{"n_layer": 9, "d_model": 768, "n_head": 6, "n_kv_head": 6, "head_dim": 64, "d_mlp": 2304, "vocab_size": 21099, "activation": "swiglu", "norm": "rmsnorm", "norm_place": "pre", "norm_eps": 1e-05, "positions": "rope", "rope_base": 10000.0, "rope_fraction": 1.0, "qk_norm": false, "attn_scale": 0.125, "bias": "qkv", "tie_embeddings": false, "parallel_block": false, "init": "uniform", "init_std_qkv": 0.0218, "init_std_o": 0.0, "init_std_up": 0.0218, "init_std_down": 0.0, "optimizer": "adamw", "lr": 0.000768, "beta1": 0.9, "beta2": 0.95, "weight_decay": 0.17, "lr_head": 0.00496, "warmup_steps": 251, "schedule": "wsd", "decay_fraction": 0.551, "decay_shape": "square", "final_lr_fraction": 0.0, "batch_tokens": 131072, "seq_len": 2048, "doc_mask": true, "train_tokens": 844600000, "steps": 6444, "dataset": "wikipedia_en"}
MLP neurons of a small language model. Each row is named by its layer, matrix (gate and up: input weights) and neuron, and shows model dimensions 256-351. Each number is 200 + 30 x the weight over its row's rms, rounded and kept within 0 to 999. A neuron's up and down rows have the sign that makes its largest values positive.
A block is one neuron, or neurons of one layer that tend to fire together. After each block is what it responds to, as a language model described it from the Wikipedia text at the highest values.

L2.gate82,254,210,205,141,257,318,183,176,187,200,187,158,154,167,196,278,160,144,157,210,248,170,223,197,218,178,173,178,193,233,248,245,219,234,155,194,213,213,245,205,204,209,240,207,158,220,214,216,166,250,207,182,192,178,224,171,185,177,189,199,239,204,201,191,217,222,215,184,194,223,195,213,208,204,236,219,203,231,204,174,211,279,174,252,195,225,173,194,191,192,226,171,218,211,190,189
L2.up82,223,162,217,229,199,187,115,199,141,181,175,183,230,230,219,210,198,219,233,189,261,253,234,210,249,217,172,179,169,227,154,220,245,176,201,185,212,182,196,239,197,186,189,215,205,201,155,181,147,243,140,202,288,202,230,208,245,164,195,199,224,222,208,206,147,202,220,200,168,233,134,222,228,192,232,205,169,218,219,199,209,171,210,228,219,206,201,208,197,233,185,176,309,236,210,179
L2.gate133,225,219,165,164,208,234,237,157,135,224,186,189,201,219,208,206,199,217,183,211,215,157,229,216,239,180,184,155,203,196,178,224,205,223,239,200,193,178,206,187,195,200,175,230,208,225,187,181,181,208,201,224,188,232,243,178,198,189,238,193,117,245,199,192,186,220,218,198,186,200,157,231,229,158,166,230,181,166,222,140,182,193,229,234,160,238,260,217,219,208,214,182,178,160,196,254
L2.up133,213,193,151,213,233,227,248,171,227,194,232,141,191,175,158,244,170,266,211,186,228,208,139,204,226,166,197,141,167,223,181,208,265,223,218,225,202,186,205,182,188,197,236,175,179,224,137,213,231,167,232,207,133,184,206,212,221,156,163,228,192,226,246,180,272,150,225,202,194,233,163,168,227,200,234,197,189,245,154,159,207,229,197,208,188,206,231,210,192,185,151,181,170,188,201,213
L2.gate582,152,170,230,176,211,179,205,222,195,205,209,182,179,216,209,274,245,234,178,160,215,200,130,225,208,195,200,143,203,268,196,236,201,201,189,185,212,243,257,204,185,182,204,158,200,269,222,252,246,228,204,175,134,168,151,188,162,204,170,166,179,210,171,216,176,173,247,203,214,225,173,252,207,235,224,194,214,176,176,191,212,211,192,225,229,230,232,215,257,192,255,194,168,232,209,166
L2.up582,156,203,200,176,201,224,168,228,197,151,218,206,199,165,227,207,150,197,185,153,203,184,214,221,215,210,235,130,234,212,199,248,198,165,104,185,194,212,225,189,231,195,181,268,153,222,191,192,216,157,192,175,139,208,183,174,251,233,197,151,171,197,174,226,207,197,195,214,101,203,228,205,186,170,165,178,242,188,169,200,201,218,238,232,206,228,200,234,216,197,238,183,260,204,208,214
L2.gate994,142,179,210,194,266,260,247,153,170,170,151,202,184,229,214,272,184,173,175,221,159,189,175,222,171,215,176,177,190,245,160,244,201,221,201,189,175,231,268,199,209,201,177,223,186,254,210,173,169,183,189,170,185,172,173,248,202,184,236,199,195,177,200,213,191,220,154,196,186,247,250,267,202,219,160,173,182,183,207,160,141,232,193,204,182,200,153,189,212,176,191,214,201,175,185,197
L2.up994,183,181,233,185,191,181,223,229,171,174,192,217,202,206,188,276,210,213,201,168,176,199,171,216,214,170,190,125,138,248,207,230,172,208,192,199,170,219,213,192,223,165,199,220,197,196,251,224,143,225,198,119,123,219,125,223,224,200,133,185,196,218,176,225,232,208,190,149,259,234,206,199,207,216,225,196,204,219,258,157,208,234,223,224,228,238,148,171,206,171,212,191,227,216,217,195
L2.gate997,229,181,204,148,191,193,196,178,162,203,211,178,202,251,221,151,180,189,203,195,194,229,223,165,277,243,206,175,179,262,198,223,198,201,162,215,178,213,189,187,198,213,217,227,173,199,230,233,161,160,220,172,191,224,247,191,210,109,254,226,196,229,196,222,183,236,209,204,192,249,223,205,213,187,226,218,201,198,223,154,138,233,224,200,176,150,213,165,131,210,239,183,170,220,248,137
L2.up997,190,178,194,191,182,194,235,174,176,209,160,249,172,201,159,210,208,224,197,200,225,194,177,206,170,227,201,185,217,195,200,175,186,189,207,187,215,119,224,253,179,221,199,134,147,228,172,209,187,235,200,163,243,193,205,220,125,183,214,216,192,176,237,222,188,247,184,180,231,161,184,130,201,219,196,209,258,141,175,188,221,212,224,245,205,163,228,177,178,241,175,173,192,140,243,189
L2.gate1455,210,196,156,198,177,189,266,189,182,216,178,178,196,187,197,247,214,228,192,182,264,137,177,227,237,223,161,198,214,226,182,205,175,233,184,183,236,272,218,149,247,235,227,169,156,217,267,175,224,188,212,178,168,233,155,251,205,190,208,242,220,204,214,202,190,217,188,183,204,215,267,220,178,232,222,181,148,211,194,216,192,228,241,210,173,219,197,187,212,167,191,189,201,221,174,183
L2.up1455,154,234,138,223,196,208,177,170,174,190,139,199,238,254,247,189,215,257,180,202,191,181,211,207,248,232,150,180,183,144,172,215,171,210,179,164,237,157,211,152,173,212,182,198,200,248,237,212,151,163,224,145,228,218,211,205,198,215,238,170,194,222,189,227,188,217,203,201,201,242,258,213,223,173,166,194,206,201,246,173,227,209,189,207,141,237,191,173,175,167,188,198,222,234,198,208
L2.gate1519,193,167,145,202,253,171,258,167,209,145,192,202,171,241,209,258,207,246,225,201,220,208,119,247,175,203,186,234,160,207,228,193,217,173,182,190,183,140,177,205,218,136,189,212,196,247,141,140,207,214,206,257,125,182,184,202,208,200,175,205,181,214,202,161,197,184,181,248,160,217,223,229,204,176,186,202,213,198,142,205,241,191,162,134,193,180,179,242,144,207,166,230,132,183,205,158
L2.up1519,212,171,170,208,236,197,158,152,208,193,212,185,240,243,203,203,259,263,149,215,152,233,174,210,184,175,100,223,197,234,178,249,207,246,177,168,234,164,261,241,196,190,219,193,162,221,157,178,274,227,219,224,204,204,175,128,140,243,210,169,212,198,192,160,201,211,181,193,178,188,209,221,213,193,223,215,188,208,164,278,172,189,178,260,220,208,221,191,269,181,163,216,189,178,216,182
L2.gate2171,208,229,284,218,235,190,153,259,174,228,282,166,196,216,217,207,194,243,261,195,199,222,220,198,260,144,214,178,185,231,186,189,158,236,184,148,207,233,195,169,151,184,196,202,198,135,205,225,155,190,217,217,138,191,172,194,140,147,216,233,192,185,175,210,241,200,211,184,211,218,181,168,250,140,151,191,225,186,166,223,215,207,226,205,168,201,189,185,180,210,221,208,194,239,236,201
L2.up2171,197,175,254,222,226,195,186,167,197,212,206,221,172,162,176,228,119,247,179,214,198,207,236,176,215,201,169,167,207,220,216,210,207,251,218,229,179,183,198,184,224,218,172,142,174,204,172,235,207,149,223,201,166,238,243,188,209,202,182,176,148,220,189,184,205,212,239,211,239,251,138,151,179,168,221,200,181,189,193,235,204,234,253,253,203,183,210,175,219,240,145,193,176,174,205,185
Responds to: Possessive apostrophes and given names. Possessive apostrophes after names or nouns (Women's, Sinclair's), and given names opening a person's name such as Charles, Louis, Antonio.

L4.gate22,257,249,192,160,217,153,205,159,209,219,233,191,201,203,243,184,210,258,258,208,215,154,157,227,219,180,223,249,233,222,191,215,194,256,200,183,212,166,200,219,202,161,171,153,221,241,235,246,175,189,237,214,216,220,206,209,237,164,230,195,149,171,188,252,213,223,243,179,235,173,206,214,219,145,201,221,216,164,182,152,166,175,229,198,238,179,201,158,217,215,218,206,196,256,213,226
L4.up22,254,192,159,199,184,191,216,206,222,232,159,194,203,231,191,178,171,214,226,186,242,179,235,192,248,256,233,182,167,210,192,177,232,183,147,129,205,151,244,169,191,205,210,182,183,199,170,235,167,200,193,188,227,197,233,190,172,222,265,218,257,226,179,191,246,223,217,198,217,207,212,209,171,163,237,231,189,241,195,183,233,198,214,232,177,242,174,224,249,184,199,230,218,203,214,205
L4.gate519,220,198,184,169,145,218,179,195,214,197,203,203,202,195,192,273,179,176,219,178,225,145,217,177,201,219,222,195,229,238,123,207,213,208,124,179,228,129,170,230,183,144,180,154,178,182,137,236,206,162,240,222,159,174,230,187,230,214,214,185,168,246,185,252,246,217,202,234,178,175,199,208,237,173,218,199,200,220,242,205,167,208,163,193,178,191,233,203,216,191,219,219,246,257,215,146
L4.up519,226,148,184,220,179,224,169,165,222,210,187,198,211,218,265,166,180,141,215,222,216,222,145,246,193,263,195,199,167,200,206,188,219,197,230,165,179,233,184,199,228,228,177,169,166,166,178,197,237,159,212,237,224,203,206,216,232,183,236,245,155,220,199,208,169,186,182,251,201,196,165,217,243,208,213,231,210,224,234,232,229,189,172,220,185,217,244,185,220,184,205,199,207,144,139,227
L4.gate543,277,199,264,227,200,169,238,149,225,187,205,170,196,189,202,215,206,223,248,214,197,154,164,244,246,233,180,212,164,244,149,200,256,200,183,178,183,152,205,160,187,189,216,191,211,223,216,265,198,158,219,171,190,165,215,191,151,192,200,225,214,177,178,202,177,215,222,249,266,221,211,143,235,206,225,159,243,259,172,191,192,196,187,157,120,196,170,175,201,208,170,256,204,246,201,193
L4.up543,248,258,224,203,182,188,225,211,222,172,185,210,154,200,220,184,217,195,257,210,201,220,216,217,180,165,155,205,117,182,204,154,221,265,224,221,185,208,145,225,192,205,243,258,284,185,219,226,224,208,126,129,249,223,215,269,204,159,221,214,188,187,208,176,156,245,228,180,238,206,210,164,181,191,165,199,203,209,195,169,194,202,258,234,185,209,218,181,219,163,227,173,213,136,194,205
L4.gate826,244,216,205,217,157,133,137,200,196,186,220,232,171,221,208,192,182,220,202,205,200,230,238,208,199,165,212,174,197,238,201,234,197,255,204,210,208,205,135,219,247,230,236,155,246,200,177,241,169,238,236,167,248,190,219,199,228,199,185,239,196,206,177,211,190,182,184,220,200,185,239,224,243,173,180,175,246,213,228,204,209,182,185,153,174,227,160,226,233,239,200,187,242,196,213,212
L4.up826,216,217,237,244,203,179,242,228,184,233,172,210,235,159,226,161,200,229,184,188,219,176,185,193,223,202,234,230,153,179,182,182,212,188,195,181,210,236,198,206,161,208,159,227,181,168,186,196,198,207,226,192,178,213,194,187,186,227,218,198,210,208,183,175,218,239,175,208,188,228,157,213,213,151,169,202,185,203,226,195,225,189,230,205,179,164,201,180,210,207,201,187,228,267,280,197
L4.gate1113,193,218,195,177,142,132,229,203,193,189,202,230,186,218,242,254,156,191,191,213,229,179,169,213,204,185,165,245,219,241,139,247,246,166,110,218,193,164,117,157,210,123,198,170,181,246,215,236,170,202,215,196,180,190,215,229,228,185,226,165,176,222,157,239,285,223,209,208,198,229,196,244,235,132,235,197,260,199,165,196,202,224,216,204,144,214,202,207,185,208,224,180,221,238,241,211
L4.up1113,204,226,209,212,146,208,230,224,163,200,217,230,202,227,254,185,165,198,185,231,190,225,206,232,234,177,149,270,179,178,192,215,196,207,171,203,190,179,165,176,184,201,167,201,198,229,201,208,180,205,205,167,244,211,220,197,237,179,191,208,215,212,168,207,181,207,202,228,202,183,183,278,206,175,196,211,241,192,211,168,203,168,169,223,176,207,251,159,171,176,242,184,189,206,204,249
L4.gate1144,186,165,189,183,214,193,189,163,169,189,176,195,245,225,179,178,190,214,262,202,167,183,144,185,134,178,180,176,209,244,151,169,196,200,224,169,190,190,197,182,273,172,146,191,146,203,242,238,201,183,187,243,248,209,241,224,155,145,230,206,217,189,196,178,213,212,223,201,220,203,181,174,149,157,208,239,195,170,182,221,179,209,213,213,208,156,224,151,178,215,166,209,164,196,205,213
L4.up1144,270,249,219,233,190,148,187,203,221,165,224,241,232,214,231,213,179,250,176,240,189,206,161,229,162,187,200,167,196,213,155,253,242,203,148,175,155,196,169,225,203,222,261,208,163,231,211,224,161,205,179,190,200,206,185,169,205,205,175,152,178,194,152,195,180,222,238,212,200,154,198,151,232,196,192,207,167,245,173,216,229,185,173,146,216,196,196,183,252,203,195,172,248,248,180,208
L4.gate1732,233,181,227,205,197,161,145,241,162,203,242,171,228,222,208,211,212,177,221,180,221,217,258,193,167,187,220,199,231,173,154,177,191,249,227,193,148,221,215,240,199,228,203,219,153,188,177,176,163,183,207,224,243,206,168,233,175,201,172,155,189,176,215,198,212,251,212,165,254,157,201,237,195,129,156,197,219,236,192,238,241,191,212,192,157,185,191,220,211,186,265,190,246,233,233,212
L4.up1732,221,197,256,154,187,165,198,173,174,168,201,179,182,222,278,212,166,246,236,197,222,146,167,231,174,170,185,197,168,221,180,253,242,229,179,204,214,191,190,141,225,183,189,155,219,229,231,193,208,214,166,191,180,216,226,213,169,178,223,225,187,205,240,192,226,200,175,195,189,205,263,232,239,231,169,209,218,250,209,160,189,236,257,231,200,239,169,172,201,200,178,203,233,184,225,179
L4.gate2132,249,188,211,209,183,202,209,256,191,215,186,213,221,191,230,226,229,208,253,228,219,112,228,195,238,186,179,234,234,245,221,257,182,194,215,187,214,174,228,221,138,161,179,198,212,196,199,228,218,195,189,149,210,183,217,194,164,108,211,226,160,183,170,205,170,179,211,214,155,208,234,229,176,144,195,188,263,172,262,195,205,199,213,194,168,234,177,112,211,242,193,196,247,206,213,214
L4.up2132,182,165,181,186,186,201,189,225,197,219,181,211,199,230,188,150,137,192,223,198,150,249,170,170,230,224,210,154,226,211,114,148,188,180,204,173,153,185,205,145,262,215,206,178,239,275,146,215,187,201,191,228,199,193,205,217,190,250,190,240,177,216,202,222,215,188,195,130,199,211,264,185,249,189,183,214,190,219,194,204,147,188,203,161,193,176,169,166,237,264,206,248,193,194,233,159
Responds to: Year final digit. The last digit of four-digit years in dates, tables and headings, such as 201'5', 194'9', 198'0' in 13 April 1980.

L4.gate9,216,197,141,170,178,162,215,198,184,216,159,209,223,221,215,204,179,210,196,213,222,197,222,242,246,243,203,165,213,195,188,161,236,109,191,197,204,217,206,170,219,180,190,202,211,199,160,161,225,179,161,218,242,226,212,216,198,261,188,156,215,203,250,202,213,251,202,245,148,232,244,175,232,193,191,178,189,240,168,198,143,192,142,206,173,212,168,242,213,247,153,243,151,191,188,186
L4.up9,210,224,215,141,169,187,166,208,222,184,229,234,239,113,148,249,237,201,189,223,232,188,192,207,129,185,139,280,182,191,237,195,226,193,251,205,241,219,152,192,151,216,236,195,189,183,145,207,207,255,217,193,102,214,180,194,172,155,134,175,221,160,215,247,217,189,204,175,209,145,199,216,205,186,226,199,209,210,192,214,196,224,193,172,214,105,266,127,169,170,208,160,221,172,179,176
L4.gate475,227,205,162,204,223,174,199,234,195,186,212,193,212,236,166,264,193,222,212,207,215,200,161,225,203,169,241,215,213,243,194,203,247,171,181,157,231,199,227,183,199,175,236,129,232,167,225,192,210,220,203,196,182,151,203,177,208,167,206,211,210,189,233,233,187,199,162,196,196,226,243,192,215,209,194,184,164,272,223,174,165,199,211,237,204,182,240,273,258,212,218,188,198,232,233,224
L4.up475,212,205,212,213,201,202,248,140,200,239,195,226,156,191,192,199,249,174,254,214,219,196,237,207,201,221,112,218,135,197,214,216,228,187,249,180,174,150,231,207,178,248,192,180,221,179,165,242,186,220,202,176,175,147,201,197,149,217,213,224,213,230,169,224,150,220,260,206,246,176,197,274,208,195,151,209,181,201,206,190,191,203,171,240,206,188,217,173,179,232,211,193,182,155,186,190
L4.gate832,274,162,216,186,186,244,251,198,186,244,212,180,203,165,214,169,181,217,207,200,208,166,174,179,178,200,252,164,196,247,217,199,190,225,201,226,222,184,158,180,229,172,202,113,230,217,207,251,216,218,238,232,170,233,199,230,193,236,213,191,181,241,175,191,216,223,196,192,244,209,241,163,186,195,256,225,154,159,166,194,152,201,218,222,199,192,201,192,194,196,205,152,215,177,172,194
L4.up832,234,185,160,163,210,232,262,202,182,223,217,214,194,210,160,196,189,166,189,191,200,224,160,164,149,191,177,224,163,213,204,166,241,150,171,205,164,176,187,231,217,204,219,178,157,247,237,242,145,204,197,189,212,234,208,208,226,168,191,265,199,259,222,167,177,182,237,207,237,155,196,118,155,191,170,273,162,202,174,173,220,208,211,266,211,139,241,233,137,168,166,195,169,225,209,239
L4.gate852,180,206,246,161,237,138,162,210,154,161,160,195,233,184,251,220,235,215,184,181,225,133,192,140,203,208,229,188,135,193,218,206,217,214,202,181,187,146,188,200,191,164,201,147,203,150,219,211,221,185,239,207,224,212,209,218,168,193,249,191,253,191,246,156,207,209,215,184,251,149,234,203,256,200,194,202,219,190,226,192,161,200,214,214,215,225,198,255,174,153,187,221,195,190,215,160
L4.up852,225,220,182,160,228,161,180,246,140,228,229,268,249,205,200,235,244,224,213,210,242,172,187,197,182,210,197,260,230,201,255,214,209,243,194,149,185,170,262,176,194,225,163,224,156,183,193,207,174,230,232,209,127,190,208,199,170,172,222,181,193,227,153,191,221,194,223,169,239,202,240,185,135,194,206,204,258,172,179,202,196,236,169,257,209,207,205,234,125,179,170,208,166,227,216,207
L4.gate1827,281,203,192,191,158,209,182,175,152,203,205,173,191,179,203,246,192,198,235,224,231,178,219,208,152,229,192,242,156,229,190,246,175,169,182,173,207,204,168,259,183,173,181,201,148,232,202,187,180,169,189,209,221,186,170,175,128,212,161,163,164,215,226,258,163,224,226,166,184,217,214,176,190,246,227,201,207,143,168,169,189,162,161,196,197,173,212,175,164,204,199,139,206,183,222,143
L4.up1827,213,180,193,248,193,165,194,142,238,226,220,240,177,136,128,225,202,222,148,210,188,217,230,198,255,188,173,168,223,187,234,224,133,222,236,209,200,258,184,228,157,249,191,180,193,198,197,214,189,231,228,220,213,167,205,146,160,169,231,181,177,243,213,197,187,206,238,206,259,225,159,187,202,202,164,201,236,209,152,212,214,232,199,216,192,203,146,185,217,197,180,186,134,214,199,173
L4.gate1945,254,193,196,190,218,188,194,221,189,259,211,170,172,157,161,203,234,203,172,222,221,160,205,194,193,212,194,185,272,236,188,172,252,212,213,198,195,201,224,214,172,222,230,189,145,172,212,249,192,185,213,183,180,210,155,223,171,183,260,163,203,177,188,235,208,189,175,173,215,121,198,175,232,232,240,193,134,163,199,270,175,217,221,180,173,160,194,187,235,161,232,199,185,193,167,197
L4.up1945,156,219,212,216,234,206,178,199,199,274,193,197,153,260,153,193,222,180,187,221,174,256,274,211,202,171,203,171,199,200,210,196,197,246,222,197,168,190,237,214,205,204,208,218,235,231,224,213,150,223,220,198,251,267,219,200,231,208,198,231,210,132,189,193,135,187,195,185,215,171,177,188,189,228,169,206,215,171,235,248,170,180,180,175,193,175,218,199,203,170,196,216,248,221,158,191
L4.gate1965,241,194,240,222,239,185,174,204,173,193,217,203,221,178,190,215,162,165,206,144,186,192,202,165,256,219,155,172,166,193,204,193,199,186,212,194,203,215,205,228,197,188,227,159,177,154,236,183,250,145,209,253,261,198,162,170,176,251,226,187,174,237,228,224,173,210,237,191,162,160,183,245,240,207,201,210,168,240,119,118,239,219,211,182,246,180,152,202,187,139,202,267,234,189,175,208
L4.up1965,231,191,267,186,204,218,214,202,202,235,258,216,210,169,220,171,162,212,210,190,112,119,175,218,229,226,237,155,202,230,199,222,183,192,202,229,196,202,159,287,161,209,174,160,176,164,224,180,197,168,204,237,196,133,189,119,226,199,212,235,184,239,169,265,240,204,164,130,196,228,187,233,217,184,255,210,165,199,199,223,239,209,235,141,221,209,136,185,184,171,205,200,222,238,185,217
L4.gate2272,209,236,223,210,213,175,189,226,204,230,229,203,154,227,204,221,264,237,171,238,179,168,232,184,196,221,208,231,157,208,214,188,203,176,199,210,217,197,203,191,188,134,213,182,229,187,160,173,218,168,215,152,162,178,173,203,147,200,237,167,165,196,240,209,196,206,207,208,205,186,182,151,208,202,194,181,206,190,217,177,157,253,202,238,181,154,224,248,208,178,269,224,165,179,210,204
L4.up2272,265,199,234,205,170,194,211,230,180,220,173,250,147,197,184,218,220,222,233,196,230,170,165,180,191,208,219,190,189,216,209,205,206,256,195,250,251,182,215,233,184,206,211,167,197,158,156,207,237,197,234,230,150,150,214,190,215,142,176,269,205,274,179,197,218,213,153,169,204,144,250,229,261,199,196,221,241,207,156,150,139,202,195,195,214,188,230,181,200,138,229,178,214,247,224,184
Responds to: Possessive apostrophe after names. Possessive apostrophe or its s right after a proper name or title, such as Saunders' performance, Davis's first film, McClure's; sometimes hyphens, =, His.

L5.gate667,182,169,235,187,208,138,151,152,200,225,178,203,227,191,263,202,206,166,199,224,189,233,132,251,197,199,175,215,178,221,158,186,205,207,172,241,195,250,197,182,242,215,237,192,185,225,234,212,234,224,199,197,179,229,208,223,188,173,157,185,227,198,258,236,220,231,179,197,174,208,239,223,175,229,199,244,167,168,126,189,198,223,207,224,218,158,246,150,297,215,214,174,203,219,191,192
L5.up667,210,220,186,246,183,167,175,187,186,261,186,183,227,195,258,164,247,181,174,228,219,224,145,257,195,144,147,233,180,192,158,174,231,191,151,191,226,224,230,209,226,194,210,198,225,219,232,172,249,246,220,186,204,200,279,203,190,249,189,202,253,162,269,224,189,218,206,221,172,227,206,198,171,152,147,216,176,185,160,199,184,157,226,218,141,165,231,131,247,204,230,198,159,176,142,188
Responds to: Role-noun "of" in biographies. Mostly "of" (sometimes "in" or "for") right after a person's role or title in biographies, such as founder of, author of, chief of; more weakly, verbs and name pieces in those sentences.

L2.gate441,194,199,212,161,200,203,206,191,202,213,237,235,224,246,238,255,184,240,218,243,221,159,259,224,241,182,225,169,170,214,212,211,203,174,138,159,207,205,189,190,181,216,203,190,232,242,196,208,161,190,172,205,191,180,198,214,200,208,147,185,164,258,233,165,200,236,176,236,216,224,179,163,189,229,246,181,208,161,223,112,201,274,189,226,206,242,233,214,209,179,266,188,156,193,206,189
L2.up441,187,184,177,228,208,142,171,237,188,227,148,207,288,188,204,181,303,231,225,163,185,212,182,213,215,190,223,194,195,193,179,157,188,254,231,177,211,262,180,227,210,209,169,194,224,166,245,273,189,186,222,213,223,213,166,191,234,183,213,144,190,186,166,172,194,169,178,195,158,242,213,236,188,247,186,170,135,174,249,224,172,210,195,199,224,192,180,197,145,247,174,186,199,213,197,157
L2.gate651,271,186,203,203,177,166,159,255,191,283,237,206,132,199,189,202,134,179,181,212,225,177,202,196,214,138,185,188,211,267,164,209,172,260,145,248,239,219,196,170,185,247,186,205,176,205,187,234,209,192,193,202,228,197,245,202,248,202,239,160,219,179,186,250,140,231,208,234,195,148,228,224,182,205,213,140,162,259,216,204,157,169,188,192,207,235,142,225,251,155,218,196,229,230,213,215
L2.up651,205,201,218,251,180,231,233,233,217,190,162,157,226,241,150,206,176,219,173,160,218,160,249,227,235,201,228,193,222,205,169,187,240,190,292,174,196,234,239,206,204,222,196,236,147,178,240,201,255,164,145,166,279,196,222,179,168,175,234,191,221,174,179,190,157,229,182,238,234,255,216,207,194,204,225,193,167,231,210,193,202,201,168,209,158,205,222,159,154,210,240,155,187,221,210,213
L2.gate699,186,192,223,202,169,234,238,188,206,220,175,143,214,192,212,177,208,252,218,184,207,222,185,189,267,231,233,191,206,239,150,192,225,163,175,180,168,163,193,164,237,218,245,173,262,201,159,241,182,197,214,164,186,166,241,213,198,180,185,201,182,261,202,211,267,213,200,211,144,220,246,172,228,195,170,225,228,159,154,192,155,222,231,222,185,172,221,194,218,211,224,194,205,254,207,225
L2.up699,201,194,209,185,188,163,205,213,206,195,206,199,196,186,183,196,227,171,203,188,213,209,204,166,196,226,240,156,178,209,180,167,200,199,255,220,212,204,152,199,194,227,184,195,247,176,176,226,221,196,195,234,191,157,186,237,211,255,222,276,197,243,94,238,210,202,203,176,166,226,232,200,195,208,182,180,188,188,275,189,219,227,138,234,214,213,174,270,239,237,212,184,207,176,211,203
L2.gate886,216,171,283,206,201,159,220,162,163,226,233,199,197,198,191,188,254,248,170,182,266,162,223,222,244,158,214,204,226,242,173,218,258,179,221,206,208,280,154,211,210,193,185,235,201,203,226,229,217,159,197,217,196,214,157,251,193,214,237,268,187,178,161,194,227,210,204,185,208,240,222,189,215,212,249,215,223,184,189,169,178,187,198,228,143,188,167,257,166,200,212,203,199,247,198,177
L2.up886,266,197,197,221,222,212,186,239,186,245,245,227,208,172,192,174,183,197,208,215,208,186,235,190,249,146,199,246,225,206,224,217,189,192,217,214,185,171,222,231,187,175,151,173,202,178,253,213,230,186,205,216,221,194,207,180,266,206,201,175,224,162,203,173,180,167,214,179,176,239,171,233,224,124,186,171,189,243,282,206,167,188,193,172,148,209,164,222,217,183,184,162,236,204,198,176
L2.gate955,251,251,212,221,198,175,180,156,206,216,268,183,186,149,195,187,186,164,177,183,195,227,205,183,187,142,183,216,170,200,164,165,234,204,179,215,230,222,148,239,145,175,247,186,204,185,173,223,191,214,260,241,141,234,177,184,277,150,172,223,176,181,213,235,251,162,145,201,199,127,200,193,220,159,231,130,182,153,188,244,136,242,196,249,225,194,184,236,194,187,197,147,209,211,225,240
L2.up955,219,196,202,215,130,213,217,193,155,220,167,195,239,189,179,213,229,262,197,217,238,216,236,190,184,253,242,146,203,213,186,227,186,217,218,184,229,186,199,193,167,227,248,186,199,247,216,219,222,146,193,167,190,228,187,172,160,157,238,170,201,212,200,201,274,191,182,222,171,176,131,146,216,211,182,195,179,204,204,215,183,179,196,280,188,212,223,231,206,206,181,183,217,186,197,223
L2.gate1139,237,209,193,222,182,231,182,156,169,220,229,227,214,228,240,148,163,211,207,162,226,202,196,193,173,199,175,194,186,208,136,181,216,199,199,246,175,208,163,183,251,196,259,161,192,184,145,221,216,225,222,199,145,178,210,214,183,212,209,190,167,179,157,235,270,198,201,187,185,209,225,201,204,274,175,140,195,193,233,203,134,229,178,256,148,177,228,200,200,218,207,151,211,232,222,169
L2.up1139,219,230,213,171,244,254,180,182,217,186,204,213,188,198,223,179,182,173,203,187,237,175,235,205,214,199,188,223,216,202,145,182,205,230,157,224,216,218,216,234,149,167,170,134,212,240,211,247,227,246,237,174,223,162,264,180,203,248,243,200,186,216,210,181,259,166,192,209,163,230,176,178,194,216,173,214,179,184,218,124,132,221,290,263,188,224,205,182,250,239,187,186,185,193,230,175
L2.gate1403,192,211,223,227,228,213,255,168,212,237,194,183,196,167,162,203,143,231,229,237,227,198,200,205,133,191,183,253,166,232,151,206,254,167,252,228,192,155,193,230,177,152,231,171,239,162,216,212,255,238,226,187,203,201,184,254,211,158,208,191,202,179,235,221,174,192,189,207,220,177,247,186,188,213,182,116,159,130,189,221,206,163,217,181,194,168,225,219,237,245,185,200,202,214,205,240
L2.up1403,232,170,98,222,175,242,162,195,185,155,256,214,217,201,205,207,215,181,203,244,184,227,253,192,207,173,148,139,198,242,194,210,192,185,202,237,210,212,142,228,202,214,226,263,216,208,206,242,258,129,237,245,206,174,200,156,196,229,213,222,131,226,219,221,186,188,172,191,168,134,175,222,183,175,208,188,140,247,248,196,142,173,158,220,229,197,179,218,184,190,227,231,237,231,188,147
L2.gate1624,225,146,177,195,173,196,229,222,178,235,223,211,201,184,253,194,280,207,157,220,190,197,170,207,248,224,183,184,220,222,201,205,218,178,167,206,221,232,185,173,205,222,229,222,135,211,221,228,199,171,216,216,203,232,272,212,190,174,213,147,194,210,240,220,173,251,208,218,148,174,247,225,214,261,214,261,184,209,165,215,184,173,248,207,173,180,185,217,255,161,269,234,183,214,147,150
L2.up1624,176,195,196,171,180,192,253,155,172,212,154,209,170,277,217,231,184,225,189,219,159,192,181,211,200,151,247,197,199,212,198,195,211,208,185,198,231,188,255,184,205,217,186,166,192,224,244,221,204,183,179,196,205,255,202,181,211,191,178,205,201,182,162,200,204,227,188,192,163,198,231,229,209,225,241,191,184,184,207,133,180,253,175,209,222,179,240,223,192,217,205,196,210,202,172,221
Responds to: Election headers, offices, years. Colons in election section headers and the final digits of years, plus of/for after offices or seats, as in election: Leederville, 199-9, Ministry of.

L5.gate410,250,193,149,246,262,170,187,250,149,192,160,196,194,207,157,180,222,145,185,206,195,188,217,135,264,221,201,188,167,182,199,173,170,224,243,210,167,161,225,210,242,186,138,176,183,192,171,226,176,177,180,225,272,204,204,187,225,214,175,167,193,217,200,165,193,239,215,179,175,199,179,218,211,181,185,163,175,181,214,222,177,201,209,213,219,206,245,279,192,174,213,234,227,228,212,218
L5.up410,165,224,207,190,177,209,169,192,245,192,224,171,247,183,223,189,226,222,151,206,213,179,233,229,198,125,190,284,208,212,237,259,152,177,174,190,193,166,230,179,179,199,229,192,145,190,190,255,152,203,185,142,230,214,174,153,189,236,242,207,230,233,156,211,214,202,224,113,164,212,152,258,216,170,210,207,171,180,196,178,182,166,201,206,149,234,206,150,198,256,201,185,201,251,164,225
Responds to: Apostrophes in possessives and contractions. Straight or curly apostrophes before s, t, m, d or ll, as in world's, Can't, I'm, we'd; more weakly " United" before Kingdom and mid-word name fragments.